Weights of a small transformer language model.
Size: 8 layers, width 512, 4 heads of 128 (2 for keys and values), MLP 1024 SwiGLU, vocabulary 8192, 27.3M parameters.
Architecture: no biases in attention or MLP, untied embeddings.
Training: a variant of Adam for these matrices, 525M tokens, 4005 steps.
MLP neurons of a small language model. Each row is named by its layer, matrix (gate and up: input weights; down: output weights) and neuron, and shows model dimensions 48-175. Each number is 500 + 25 x the weight over its row's rms, rounded and kept within 0 to 999. Numbers have three digits each. A neuron's up and down rows have the sign that makes its largest values positive.
After each neuron's rows, "fires after" lists the tokens most often just before its 100 highest values on Wikipedia text that the model never trained on.

L4.gate1017:481508524528505483494518555501462495480478522464527481534506469494524482498513523519473487503444469495508486503511472508527516489474529512495486499480497527540525517459513505499492470470489486428472457461486454502489500470484475512509484472544519509459496474510539473507557521492506520515499487442516462483501470467479497460498485528499502499514496486485498482480482508466502540500517
L4.up1017:493535493528521526494484521475473553524531491473476527491463511510502474493527553488476507549495472470545529516533454523498484479532535513507558525558472533509500506510536516509446515502513454504516473537512502476519512512539508532468513491525489443491502504457473565500509478495491513555523540515506515514514486496482537494469486468498543468482490484532538491550474479492495505501551
L4.down1017:479535491491495500531505485506515482530477489514505490504482494475484509477491505482552506495471526476456527501488508515561506519513517528454537463496484496537522482513528481469498487509477508506477525516534527505529508504509511515474502461415488507479512542500471487520478512525519505541500519538490551514559480526556477561470486501543503468514517532542489489488513489547539509494485
fires after: "was ", "is ", "became ", "were "

L4.gate582:445496505474478533520476498482497529486501490472550496527470529478462518457488461512496487516523528522464480521521544495495534522501491526484465504482499483457513521477486482483515471515477473506524461493516510511547484541497480498480497519490514496506498474548465499547513495496476524558512498515526536521505512503481508457533479499492538476504499514494539425466496461522518568482520
L4.up582:521463464470510482527484549485472483476551517489509503483512501515473485466511445454482547471478518519475470484435488473508545499535521499507491497511523459515549475492495508468513538507471500541497465495501512495508490527497524490482456504540463536524473554521521514503531459510467518494469537496517460512506447467500530515506519502521542488490489521488503500482498469488462474513515
L4.down582:524512486518535504477491530507490531509467512501515509496497543550516514474533548534549509486511498516523491496448483478543505522490509512531478515479494542533521519482483511514547498499498457446486524483447508516469469502527513488563552516494481459449507463472512488487514501515501473537502477494534488484536509529510504582459475494477487505496504527526536518503505508507504506493537
fires after: ", ", "Y", ". ", "\n\n", "O"

L4.gate187:456474515506543524511497472509461495510510543472533489490512469505510506514495485504516500503521478473509500514496487501506528508467480524459511526501540502492531455492505500490465491477540545534521527493501478506478474427538510480493484534530489529470508495483500493459510468558467519467523499502522550501529501487516543446466508510505483499548495473486486485474538473548531468505526
L4.up187:520525515510495499510495530489536481458537507518489529497515507439516505509499499480499472535517490540505540470510502493491481448500497458520490512523492508513498527499512522485479486494467490497503540522494482546489513524511523472507513489528506476530485475483506483553449503516517523485489522474471498526495498491525507511478517515507497512521524502486532501517519478535470517488461
L4.down187:487454482503540495487518496510511502518472537471498493480476469489461493525492522487496509502529512498523443457456502506538494508512535444493479501536544501486556473505476476522517511520521554458511522476508472519474485497477489492509518496473498538518494505497489502479506506513495518504512542513553532492469490473469508557496487510514546496504510469492495486504507496469502502535498
fires after: "| ", ".", "sk", "z"

L4.gate392:475465484511505511495468480477485496500514515559481512501476530509493469506532519479486522529508511520475465553453542493507497497487513542515519497543528466488549504491484485485508475513487488489449489492475465502483524479492484477540475520492480481478510498523511520521510537526517506473529498513527469508560539473550493494512551464516502497543498500495511449506482520491502491454420
L4.up392:438531479472501492516534508477476508517467491538479460511512493461490514516509538496480541522462500512491444506506535547506501471467473474547491492521483479510472526459507502478488521505455453486522472519494502455514524527465466481488499542521490521531511522486487521508517452484533470470525468458526513451498497500534472493528516532469547503504486504429450504533512514502492497480494
L4.down392:520531492503518502468550502493479480483459476463506528486507510485545497489550466485525524472536516509486494486484492505525506507492483461511486469480484500475533466526520486503533460497497489484488509507505477466467484474500513473510577499473529515527517504463505471478504547525489486514506538523497482494493462494533500486501476486483514480480521522457550508477503531456447525534540
fires after: ", ", ". ", "that ", "Th"

L4.gate258:504525493511533500550473522514506497500488439493480501500503545446520511551519539523474497501520485532541548439478494459534471500510470526516495472497479503475508500467524506505507469448474473467478498471497499457484461512528476486467475510510471474483466483471509498514501504492501495511472495495508481513487525485515549467477507539487441523549515504499440525471474524526494517513538
L4.up258:508421491520511497479489509499501470508470521518481479501516521485491509533483474497478466489493522478492525477498493497452494507493493494496471511518493535459473520536506436451497516511446522448489480529504486495445482513547495474502453494497508508477475497488503539540539490469507475490444553448479477520494538542537510505481513503477501509492497514525518507487488488520507490478521
L4.down258:473497482542503503497493506522521489467494527475548521503496521493468538492493497527525483485449461520518510499484504509494524506502501533479523521473525499485498507460491499541519488493498517490498502519501506509496488487520493477535492509463496520463490493495485513476494468546502511498482542524515489518529506478468561543498533558522468514453548527511472488470509493514484490471526
fires after: "the ", "201", "a ", "202"

L4.gate1003:457486480527485474501496488481507487511503497463461512501506490450500504524524514518514471502514486515567525492508482509523505515510554497498497501512489517526497486506525481513474489471541479433496481515490445498499427485549478527492536450488514519503501503506532511523512502513511476492466492540516507515472498491472551513494518489538488493501496452503456450485487497522507495520511
L4.up1003:480443532519504504494515487549524546511508514469520492508528520515484458466537506507488492486546498509491499549501519475487538499483456483495493462515501498506473519531481495498461495514470511507496477495519495511592489486513466485479470521518502516488531477499501510495518458482526504488487493493511494541507479480512505491539491485494510514515502461533486551521489506523486508510521
L4.down1003:494462480502541477495440523441476479520472486477469505469506483502492491493494506494465451484512486505505489508507501522522525556458522474510490517468475529538495493503516499524520525514515518509546509502505510477535528568509540524484518499521498470459509512523520463530527501490541504475548512533529475456482496513456501501477525491509504483463515517505472498530507504508508508519477
fires after: "On ", "on ", "the ", "201", "at ", "U"

L4.gate574:502476536498487496477520499521554524499472476505487487495494505525527480511501496515519525527531483489498523492493504541481503496472503489475472530523485520488522518509517479468477486530538481505532500502477458525533464536489496520503525461501487500485512527521538495488511517483527496515529492525517509524515538473482519501517473565474531514537513485498500455504487455500529479469476
L4.up574:457513480449512462503497497490491509474509507531500496474454501534532525517533500533485510536483467502507522488511511495518473459497523533503497487530516501518534526446538500492502481462502475498522512472471468486458507448511509486476545470509480506511521500506504501539529536503457513511487485523434509471542499519473514522510510482476537510507512456490494496522493548536463514513501
L4.down574:518474487542517500517515495484502513486495463493478514481530519567533511484524488536514496532497570485513485519476532497561526485534467560500553513469517492482531500546471489508511480487486499469486442539531517511483515491477508497449501512473453539499524457507492447506490520535462522521515454498492518470516529484493507487512515534509480466481461520508503467501530491494487512508513
fires after: ".", "was ", "a ", "and ", "with ", "became "

L4.gate601:511476485515502485530491474500490508479533484467522466500529627479472483462516528498516497511482498453492498521498492520515502482475507487531499480531520477491511486497473429497464504552529485530499525526479481518511497531520485469510523476526565544509453500496472505504537534504485497497523475518526532526507442481493471515525519480511512532451507485489500466484498507464511510479502
L4.up601:500505521510512462484484458493494469514541449485543518505497524479449461479517497512490516518476522543487511525467529493537507541486466512499494491474500512449492482520502482520497509504483502506507525496475540486482511485498453497501547469478532511449443533506498499496522533494501496523522489473526514513525440529482489518554504514507493510469485495509508520481512536492504510502482
L4.down601:461532502520506492522517493504490502467482507491493495514517483478497507505461551528523463494556506541506532533498499481532483499498507524476515483523514511521501530510553558558492462481496511514522511472520531500485515460543491488491480489492481509480446502499497461493508480486499456506467484507510518498489487507500459490505477539521497511495500523488533521465517511511536518532470
fires after: "D", "d", "p", "r", "C"

L4.gate405:510528463504500507499538537519487489477519502482495480526493529471509514521482505452488498508509498492509523534509485470517511486485539506523470512508473482528490498476470495521530478568474512483475462490462495543495479493553495485470493470531504479487476488523502471495511493495528537524501498505533514538488529474501499485523487496529539530487451494488504461481490503496520488449479
L4.up405:538496498479510516518541484508513501498475503499462485490504502518500520493508491480496515484522502540501478498493526517491499523486540519518481490492484501469505513529493479502501509534495481483538505519491483514474517546503512476523479485492516491530524486499505489460510485491462508520483575500550477505500508547519534503512551474520516472506459498526503509582493502473466471489528
L4.down405:497508477510484507508470479491473526494506502515487508477483489517496489496532480499493534468508481508471484502485512542486490518529522499469473534467564504490478542545518496515499510510482514533471486515494504518539509511470498529479508505511491500493504441486493495507466501485496472512534538454477515455501476508494502519518527476487554470526496516522502485485466546480475496489512
fires after: "the ", ", ", "The ", "of ", "D"

L4.gate167:459503499490496484484497474521506516508467508515435459512497526439501534526498456516523476504514469468513522496533456502495526502487486466513477522499486471479488496499520480440488493472474484496482491505485517504473509459505486486468492495527521488515542467474521497509478535493498515457454514495519461530497486508519541468535465512511530488503511470505455509490495512502492514475503
L4.up167:512493480484450512504505523551444510499468477494507522514496528519485501540481505486537491505492526461524455520461482509445490485488468490532502495476451543465548522528501476460470515507495483485484499509503492535521479493486500540481503478451483435530522461531482514476468483504505488500470480509519454515533461540535519513524513510527487511506496465532486548485522526483504489508467
L4.down167:493506502527515488529494545495455511518539492530501515529526507544464506530474474507525487484463501469510529487488495501497484490495504571528477523533464531495486461495486468483489489495470500547521547494487517487517473544532529562545526468486488484512439488482474507491525486545502520519477546512496534468549510509477467519515537502490461484540488534522510494523509512503479502471522
fires after: "the ", "The ", "his "

L4.gate864:459502498524486473528508505524546510466501465533493507486482491493528508536497503478473472477501530454532542514528449508497503475502515483502487487479504483505465531485500495450484478486500485511502486487498493498465490507530490496483513515533540509548570479533534476505495512484481510520465462504485455506514525510522522468504467479464547534502541456496539530471496502491494521521554
L4.up864:468545497523455473501486504471533478468558504500498538524490478453493541532495464475486502490481478495494492520483492461494468487484490455508481477500473485509504529500528498496483482535523513536478500461508504521492531489521494535493524523494475514476535448560495446492498479495476527535497483524495523500511514484499548521514527533501500495458514449445451556509479520490486486514490
L4.down864:505509468535451499496548520456479498525455499502504481494549454483499521534517538543482509499488490484483494477512457522483501508518509494534493506515500508495472482483485495435525490490469501481509494487510573493499506473530536531497501515501527494457525472555505485489496529494549489468505477548475555479492496486510494483455500498487484487476487498466502518513532541551522509511474
fires after: "his ", "their ", "s ", "w", "of ", "its "

L4.gate888:521467494531505506546480529507529507513479467503424493498529513481546523518522541503479510460503488479536501525483491490533482469498503500457475503518518539486500537517476447498464488510555501526490512496484477529474486509508480503478525481474533479513486494521517507508538493527517461451533506521487500525485480529514502483473495501513460533481535509517454476488485499492516500483499
L4.up888:506487515504527526509498444513518550502505508489490513517460492516515496467513487472446447501513456495520522513512504500464484498521515499526543516525453534478526502500496496488499489500493485515495491505506504533523504524481530495498471489505517512504508519485529517475527511496541513500446545540535467475495515486553523506523467509520470498513475472500536534505515518471522455514532
L4.down888:507494517564473532475503523512465522518537497506507504475508523534541486509485538477504509481478514482503474563537497446485449518520510492495547510487484523507500502528500481496492491518457466525486472497516496497501522533471493490516523511509487505481528546454509482507540504458504508506485498484516477484494482496498535463481524497563508472485507491507505486549478459528503514484524
fires after: "| ", "(", " ", ", "

L4.gate959:493520522475496510490510520527506515531509492497501535515497496462497488521527511471488493489479510514483506460520477440468534507490499512479485512496488503481505519509509492524505540479518526529538519497520506490489521474474499461499464420540514492532491538484554541518534501504498515495444504512469492470477469486520497450523483489497542564478475492470516523502460509503493476475482
L4.up959:463491481473507474537503557514472508472497491486522452512477483516492528516495494516475517512483510466460532506493507482521522519493475551511522545490496521476509494504554543472469489437506492522521496483458435486511532512476516559511510492537496486479483472524474533514487522473488502493492504466491496486485511554526514556492496481515474469519493488518495480477496538519486522497445
L4.down959:476525529507472463516503520509541491484523450533480492472501504454506504477488562528551527516456507472473566507541499490530446541531451503452499482484481496551538473523497488558493498497498537488497525521546548471435528469505494491490497473481465524502458465485492487489489528522540536540470522544491496535490494514483453477488466477501474464491479457498472503467548506456500517541483
fires after: "the ", "as ", ", ", "(", "was "

L4.gate873:502490494552526496510495486448515509485545502489478485508481488498532487483491463477468463505523518470519531523528495496505506511504447492514552497481484465499479490524516532511498516478530477504497478498460450512491514496456513493489559454479530508459516468501515491503544512539510513486484512520525473453520487471510515499491506460515548493506532457472514479469505534478545476496541
L4.up873:532462544509466513526477493522536459495506486513487469533479512517489510472512477512470527447514465485498508530486477474520497509469460519493463498529462432485498492540499484488508504448490469508455464528486511536480477550513497492548544529489560497488482457488499473508504490482478519446488506505509485468475536532496458501497507479549507502481512497508533522473501486504531512478523
L4.down873:472546492541502517487470494466520471492536471496494487509528470506468452474506530477482510523518477532502501525457545459493471537540507516503522543500505509535501502499491523548512531470516484517505502531482522484485477475476490545478485502481521518489537476468476495510457474514507508521480500468547548549492488447477520473483488509526495489481534500535469446484510502515482507467487
fires after: "L", "M", "C", "n", "p"

L4.gate331:474507478486464447483534501531497492476534484455535465487509522494478499489522487495497484538517470528499495504520535472511451484523481479520501476523501511494486469490516500521515507489480500493519484504480498485464523470473504510531500501508456485481538505480526518520533538485474515474532518484511515472507514511462483521508532514475516524501508467484505494513467561509506513474476
L4.up331:474542532502465493469493466486531502503477508524487482474511498475461467529512468494520508484512512523477524511502502483542480515518480501516509468505500487478490505498514486466508506501502486473471507503541529499523488463494531487480495513518518529488512497481480520510484536518486479530538482439470504523534501491495504513544526466527506486533495534519474506514479515542467455494518
L4.down331:491467539525486444537499502508549494521502481472530498484542515525506519528488498553540512477503458466491507515478480524523483494476485524517538470529497506497472515487480514489501513534494564530490502510485515476511499458497492469529483509480527452553484519468490491489519502490517511483491523523485504445490540514520486483509525507524488494512535481488502481555496456504484468529465
fires after: "\n\n", "\n", ". ", "==", ", "

L4.gate77:482490454488531553455455460483497509483472494501536503464525494506517536539489489531519476531501494457522468476508488514485459511503524506492512483473485496518548501488473492472504469483525486503519532502512476482522496488523493488469466469537527515521520516459515450516506466522484523502466496505520469512484539481538475464463473493509538529441490504465537506502477497492507522489527
L4.up77:467469508517498487461477472479505507501529509479485464461479465457498538483519515529491531509556537508532460489555474500459541479498465551506445488534498493508498486484454515516523429491485489475465465509481503525530492509530443500487460475483544514494531518493488503474507485537494501494482552526520470477513484509480505488512520466491509516494504497534507529517497530535462470507500
L4.down77:478507508472482547511482485510521444471515542486499486490502497496510498504463514530506482471490484493476508493482498531520509538514481527513540459459477495524447479517483498461524508469491461549475524491543514517493531529534506492555462472517480512444489471502552488487489479469522489523523537486516485484500480476467520505510494518520526457497517502527477519522528446508482498502497
fires after: "of ", "— ", "Car", "| ", " "

L4.gate960:452475518512503497487535532527477498491487518509560470507531540524511482480475516488536539471496525453527491529506463538515447473482463472491496487526501519530481506532504507478470525477510500472517528525489500509519491488533499512529486506501530527480551503464474502489521479483486510493528509479500468482474492497458492477477446483503544526461547508491476493498505494492529518531522
L4.up960:514502528500461462525470477478533464478476471483482480508532506498514462523497473507485500466527486550460528507515493532505499515506465520463420550500488496507533516485483478503492501486503498448487508485459469505487501476526496513524480555503504481513524493502515487488533477476538516471530488469495504481489529511539503489513501510486513485517486470499525474497499498511495470509443
L4.down960:481498513526550518476513455515530494545518531510555515511494475478495493491484483509507513509478527507518562495497535437517484527517481436511541486437557468523479507491474486484492479507447491474512486472484548533534499457512526528492500499506460490504498498530542518516517525480530497509504458515504484433471500525495495514453488495504501524483466482507546542491532516527514488528468
fires after: "the ", "The ", "his ", "s ", "a ", "On "

L4.gate622:438515513510485521506505542515486495496491534505495477515491507488506461529471530474503528464502519489490515470493515509477455478478475518502501474526450509548482495527511489468500524494529458497518456502467487542533475469501529546530521545506474528523476507471500515519527479472547465520525499515504498511479485433488529468526510477487510520539476495516508507529552486485493487516474
L4.up622:530502513484513495475496493526466455510531440507521518503505455524502507504508486562469484500537508509495536480507530527479548458523517497514480501493495501520562559478518516514478516492523453491499492497529445456476508442506498466535451512530533522465499514475505493488519483523527521501488497499507461459537458575516525470524434496504518484501480529497504511516519491518498557493478
L4.down622:507516554513517498467496465511511483500473501497498493479491523514523532518483496528501459498477485496480466527469459500494494519476495494474503458499500521466455539500521481461511490488504482486512536478518496469510493501539498492534485490496440498483523526453509513534483477490487490480491476507514458470445486501516513531456478494470467507501509527481523514485517510497503511484479
fires after: "as ", "was ", "is ", "that ", "what ", "the "

L4.gate514:476492482532461487520476517505499472486529584522492496499496521515486482489496554520455532428479519501481492487479503497496506479493502489531481476482502521486515529521486524486531527490448521536488516567504509489499495470478490496445488504517461496527462504528489510540512465548505489501510488522506479497467465474513500489466541491477538501511525518490519507468501478509499475515452
L4.up514:526521530509507528493455493524473474464532461483510509501495494487500540480485537500503487468517487465490498461493496523501498504452443516486492545491479523517495493491513498535534470465528552503485480526504466525547520513523500488508504505544499504512515513464522504493493500485476519496499544504429474467495495462542493508574504458518502509509476523505563496487466490521495485450529
L4.down514:500523461511491495486490497483493520451504468526513518502450485469536482447485520483509469516522490500562524516475493483552481495482533484542525521475493511492511488472460511543486510502509489528513533470494527482485541503473503514512482483499486472515518490532477497496504486473511488535521512498510520521510496468454509514526477509521528526510448515500512500487488551510536498482545
fires after: ", ", "("

L4.gate675:492527521476510491530491516478516487508492482530499486527536504457514449520455472527505437530508504491464503484468527489516493469477470491480496542518485469514513495496516494499511490486459505465483453528558545468531465506467541515469468509543527510515507482536506520464498501469509510496494495465521503491510523533473495502541481504489511477483485509478392507530514518476458480518464
L4.up675:491539494481478513504479498494514535516490551521475510533519482491573489515510495490487491472483516495474478523459478512494516515511483493522510492497492488514481490533476456472473521526463481487512477523568517475517490522462510554530498477508493508526492509523503493463527495504506462463477477502457463511506533528515548519508497503488530498519545483509486463533493461465501483507544
L4.down675:502482513495521507465531496474562512496487519533473479491494522530473510488576477498550498514541495501519519506543514517479531522475501521531472475491490486537500507491451515502520478524491453476502503499480488508492499510509463491498483481494500531462486497487495488522491480539494479522531528484517500485509459495475493489530501471515512482498477483524543510503485532570503467506484
fires after: "| ", "1", "3", "ota", "0", "\n\n"

L4.gate510:496493534501487487528518449504505512504471525476486533525501526482502532511498514477527543465469498540478501463464528524496543491514479500509506444526531537530489517538493528458511502513443491496481510522496491529494491530472480519508484487531499495503532494514535521493499500549531461498482539508459491469501486521507503531528569452511542485515477493481499504485496492528461450476511
L4.up510:474462512520470545483467462477475452502457577535491486544475496521512513520489523547515532514474503552492482467482535550498513470508471513486498449535528493502507512503498494500516499513501553517485494508500487512532470485481507509520496532444505492505532518545503506530471484477490477479494540481496499479505500510516509481491529509484484493561477520521538441506497464504465498510496
L4.down510:523542507525506504510496504502489490500485496523492500495519502524545459480503470483509451488507479507532486512512525473475470496502511501502526538416442471531503511530470448494464515487515483463518481506528561470468502520512469480529514536524486479480495484533475498479528511500512490552489497508490473554463496515512511508470441494530501533456499500486502482499511470517512524493554
fires after: ". ", "\n\n", ".", "\n", "\". "

L4.gate830:515503540530489512495480531445498496513463508497485518492511476487494470513504495503577505482466526466545503495497493520496441498514500503518497515517473475554501524485474492516510536518514542467507511504478457516519479511501500479494545473517496497532566547510489491530500462508513472515475527467514494499506537507511487476515507461488483522480548488472473501537506475530539522491532
L4.up830:531472496462473508502523521498502481500476507514547498496510477533498483503522467580509498461508483488510457515495481482499505504482537478541488479496478567495477509530495448494517495506465515487487488497514472496508500510509485494516467496518498505512481479512498461542515499472508513493468479510513514539487506491455500519484493508499485496538537477505531515471556542483520515518519
L4.down830:523478492494482526516488478501498494521497475480503481529508452501496555489507513485483494518502458482488475499482519531493505506483521537500477534477485501527510461516499536493524491511481506521466509460504525487515497504485527523505505506515542493480468439509499545563534528462485561484490494503535494463454484468482505444498478502508483471519529493511492499508522509534479490514504
fires after: "'", "s ", "His ", "her ", "st", "his "

L4.gate20:477481455535525464490539467511532462506492559492487491501494532485522486496509477523440499488508545540483481519510480523526525462485500436506499502492460507493460478491537482503541513476510503474512471510475492481488473461469525481461443498500531508517536471486526566516517492545505490513518494483487483472515492510543496489510541509482520495521530481515494513517467482517496493515469
L4.up20:575511488539443535530519481475466523481448509524512523502452498479489488497487486497497510474531500541506474513483510561529502526513507524498449527531476483554523512503476510481521492507421466520499518498491516511484475471469511512522479459475437505458517484535493520478485468465517496506509487462496499494527501472504507463553504529489513481556498494433498455513473488509496448500469
L4.down20:497491504493432486483497478483498487537469526477461494471584539542493541520519507505513530505515479545496544523491470489491542497471489502532519523471506502505486501530507486471521488548490475494450475510485487490469464480494476522492519519483465501431513541531496513455527506498467500509501478466552509511490486453505495462475518533462518513489534520525513544495495478543489523498474
fires after: ". ", "\n\n", "| ", "). ", "^{"

L4.gate654:509500486477545479552490475478534493518506472501515469498473508498504500514503487492521504513495512557496504506493508532491458522496528496538474519479524422492497493495500532510477479517516520484494481482513451516506461495544516525489513541480501513518488484504546518520463506533496495432414477472503503507542544506544505584460460500441481450504565482552502446494527521483495516514498
L4.up654:508547489471511470501479538491481509513484488485455480480504524481450457461507475546483523543516501522512553509513509496448514493504582516509520480485456470509516509486496508503489531479482504510552480445496500504433530511518525501501550471494483515501515461518534468511494536526546477509474470531468525492519519507540505482513517509487565541456466471492542540474504512478435532529533
L4.down654:490531489477488494527499510509535473517477512528505531514482454482525521491472543502486497523503495483458479497507484521474497506499500512494473512505476533504504509537469516514506471472542527486499520498527465517498471520496514485509486509508531507477523515487501517490470516526499553561535458560488466482519531516474499505471466484468522538486522504546496480488466552516492516509488
fires after: "'", "-", "0", "his "

L4.gate161:488476451479489482496527489533490477519534528510506470459522513502500477491493502486521508505466524465485508509532489529476518505540491463534503524480508490536494510492518514496510522505538492459510498517508502485487514493497485454502523486513517551483488488536518517491508487479482537490519533468479527516531464482503491459477500494468515516488501502500487493496510480481481548517465
L4.up161:467489495477490514468552513499467492501497540511504491519518463537509485512524523484512520503494499483433521483543515478474519519449474473488496536473475534527504495465490530503498511502525507461448488534469511468467463492531506520510498519551492538512505467507532471520506510518497512476490534478492469472514487475507490475476491447468550509504504511508533523482495487518489528486443
L4.down161:518526518530535464468514511497544493486475500486472476457505471519519564486503479519482552504445505498492504511464562462469501475503512491518485511521495490513544490440508481504453502535506509543537528488453494520512553508546518517518473530493524460460517519509505518492472469483486542499510497518556504462525506511489495502471516531490492480542511522483489511482492492496517476461527
fires after: "was ", "is ", "were ", "re", "are "

L4.gate63:486517461563531517487541494533552517468499528499494508519462471507511506503529514504508457531504506481523502478543495496482525492490514491452486469513528510487467463511502537479508468494551488473520531544475487515462508455504523500507513517461482493518564526550566483519543539500495507489546504506495496520483504497512554451504511481483516514488518479518481485521501512484510463509459
L4.up63:545474552519522484513517515543515542479579482563453535481484491501502489496472521459498500500514523502484539474543503482475510505537458483472508488505545538504516478447478556523518514483496488517519479498469527480498507484489503437503525462510475490485529457496528506503489528507527521499498497565493494473474470486519447516521457476493478544482481486479525496481490532484468454522501
L4.down63:534503515468511505490449495524478528449546492483489490477482514477517511484499493511533490517492488535464517488491467553521510500503447495472521519501494526512516520462481486509498490447493470500458512475523459498467489507498522512507484455477498500468519473483505509486544477476494524515484504537504500536508486518548489529473503492537462486492510510537496480510503506549510519466506
fires after: "| ", ", "

L4.gate538:491473510525521503476518500489511460532486510498474528488494472474528522575522501523519432501520510448497520463481490523518524487486550527478547503478534470511488498506502498542536477512517508489527529551507461484458523467485493476492465472465501500512509514480527500522504505522526515527468513489496491450569469477495519462481505483479519485467502471494530495466499498489476499490514
L4.up538:503505497530491525495492468520493517526536497515462529526481550514487509512509530494533508487551543444493521510534506524499521503481496523509512483500494470524539498506485525555490516463510509519483439490495547472502492503515466518471485475474516516496526471513478542509510548476500477525516457509515465548497485528509522514492523485485466491505484461506512472506457498541531484508451
L4.down538:496527467502491492509483464503539516500513470499525546488468472507521531487492497532491475521502536498457507531481522500510555541514493439486545532453482528481555483468490482484489571495479480468456480502540541452500515537493504470535476471484492495489522489512466504497483551516513518470467486529514495495469509523483539524498468480515503516492527545503501495498511526514511532471488
fires after: "-", "de ", "Al ", "of "

L4.gate1012:487491512499502485485537433477465505519519525545544522480522505491505451511498491521456547499538523535449487483482493503472517521502547491497487454541476507507529534526469518469490480482503496514482502499539514508534484471511482473494500499526449517509529496493455509530513472518499540509476504497472530491495518520497481441494545451517487495536511497462509479498464478558522510468506
L4.up1012:488539516476519493470517487472436434516462513517506495504522522477466466480515487493506533501477562509429490513500522506481506504517530495531508470512460491451535477493494468480525479486517487505550450508553576473487532477462525469539528523513530508541525498529476473443514476516470493479498500464518475487519480481490476472476530459510501508530501528495484515503487468492475487502480
L4.down1012:508523520496504480529520511512539510500507468495467506504535473499489527466495508489467519501454487467525522488482510512496501456484513548492549474451492532494495512498525465475554497504502465475493512519512536477440499532512559501493507494531480533490461484489464520475458507508494496495468495494533488514504507537483520552506459503480492527472499523508517474494499465462504492518503
fires after: "\n\n", "==", ". ", "\n"

L4.gate516:423460465517504479512514542550524479506468490495509483515487545484461488463496497549527454510512508541470513494509485510509470494481518498473492473551519491534457532534481500481481457436486459445489499463475514503516460447489527485481469496519534536492456467488468514498532490483462490515530474496505518488501535536534560489465466483466452529518493470498450512502469484511474461463512
L4.up516:508497463530570536485547530509477526508518518531518506503504513512492495513518479491468508477555515492488506489514497430504534510444521488487488480532515524500501528511484501493542488477501489469541513496513497527492457502503530509501510525499530494498508485500513527477460532501516493515452505494490470478519481526511499511526509446474521537481481499504458488526516491527508522487511
L4.down516:493492506521512494510481490451527509512534522504490511474546471492536503451488487490445478527510494486504523553523482514488544459514493500486481523502453476482491480444467527529549501499502543515498516479523512483489498499507493502500461504483465449512480537462497534503490520480429531519515508485495486516469512426432486480481476500519509495509520492508531474480505531514551528564470
fires after: "the ", "201", "202", "199", "197"

L4.gate398:460466495545482474492485506485521508480523514459474521504522504444499481516468529520516487488515509508456523476460531503494503509491515477491494512563489531512443535494463539518490464494505511484452440543489474460527475520513506518459556428486536561527519479510518499497497493491503515486494463513510495493499526500492528467494452491470520458482481503450517493482540466513503529464491
L4.up398:521508467475531426595465531513502487513518512521508511442513478507494529485522509489512526515527509484462518506495524479520547487492557545489522533506506482557527446533478531519493544456485522476585532531493501439496549492474510462476470498517513472500466550498473520501491480531519535529501511461505507471543420530524486490487519468472483505530499509497514498501521469502488482463493
L4.down398:442540541508532487498511501442562457477450504517495470544510480487494533505477535525505495504493515478464445526512481490486481502488531476473523473489489531510494505507474502482533489484521444499532509524534524550504518514554495528519465514526510505537485499526477538525530496487532479488471483512523481479501464500456495497448472491463478512501532509493482490450480506486469519500458
fires after: "-", "–", "first "

L4.gate989:500511519485522504514514495475517523473490534479493475476541503516509511517517480523473491510544506498515538479483482522544525525523551484485513499477546450523512516500543483501525478498493541497519481483544443465488524526499540507475522473504527523523516518474535458507539496512488517490491525571506503513504500485527528475515498475489513454490507502513472492516522530518500513457496
L4.up989:492461494544534520517490566484510514489502519518484474458514466491536529526505494494492506494469474484496529460493503498531509505436492481503470501566520492538460536510467464506497494488506481449492449503494478493519521560476523501497525539472558498502540512521511487483497489543546470532494488487514511515498514480539538473462492523525499496498535492491517506470507513500514527509550
L4.down989:538525494504495508531519493516526514496451505482463540527490524497487512523460544490461483489498502488513518474481480502519503494549498462504526465462518513483553473508527486475514454489472531500503547505479480478481496495475497509498493525483492525492488492523531510534503514493530520492534483510487476502481516491517484497521485476532511497483508532516478487508509541504499517512488
fires after: "in ", "of ", "and ", "-", "'", "to "

L4.gate899:508486511506489504507485484524485516493526506493488509476546530509529506485511517522510463522542489424472497517492517514526540515508554485453486501459472449482520491487491485491503521478545426463501491516517468483511512468492503510476505463503489505465522509456540466517508482507570526548456481497531515473518495475542469503502474490500534502490512523477530450478441516496476509480494
L4.up899:488468501505562496472499546490509492524529507517508479474464496506507508493508503509507536485494565512471523441490491464507535505502541506487479484518486446519535535514479507478484489476444524515469508460536471491490500495490521507481521487495492543506528505504499484460521523528499538501542497453521517446509474528531505461495467458489507479499506514486492497484498525530486500543484
L4.down899:494530515499518490485529506531557515474501532519432512465493495468532489487484491501492500487547497508496529464461489530506464508483490524478486518496483521495530531495473484515499473517529527500470515513526500554514507489463538488506523523469503441505478505460520484527506516512470492458513497497520514481491481492550495497490466462494507471514546512502475520493542512517509475520481
fires after: "in ", "In ", "of ", ", "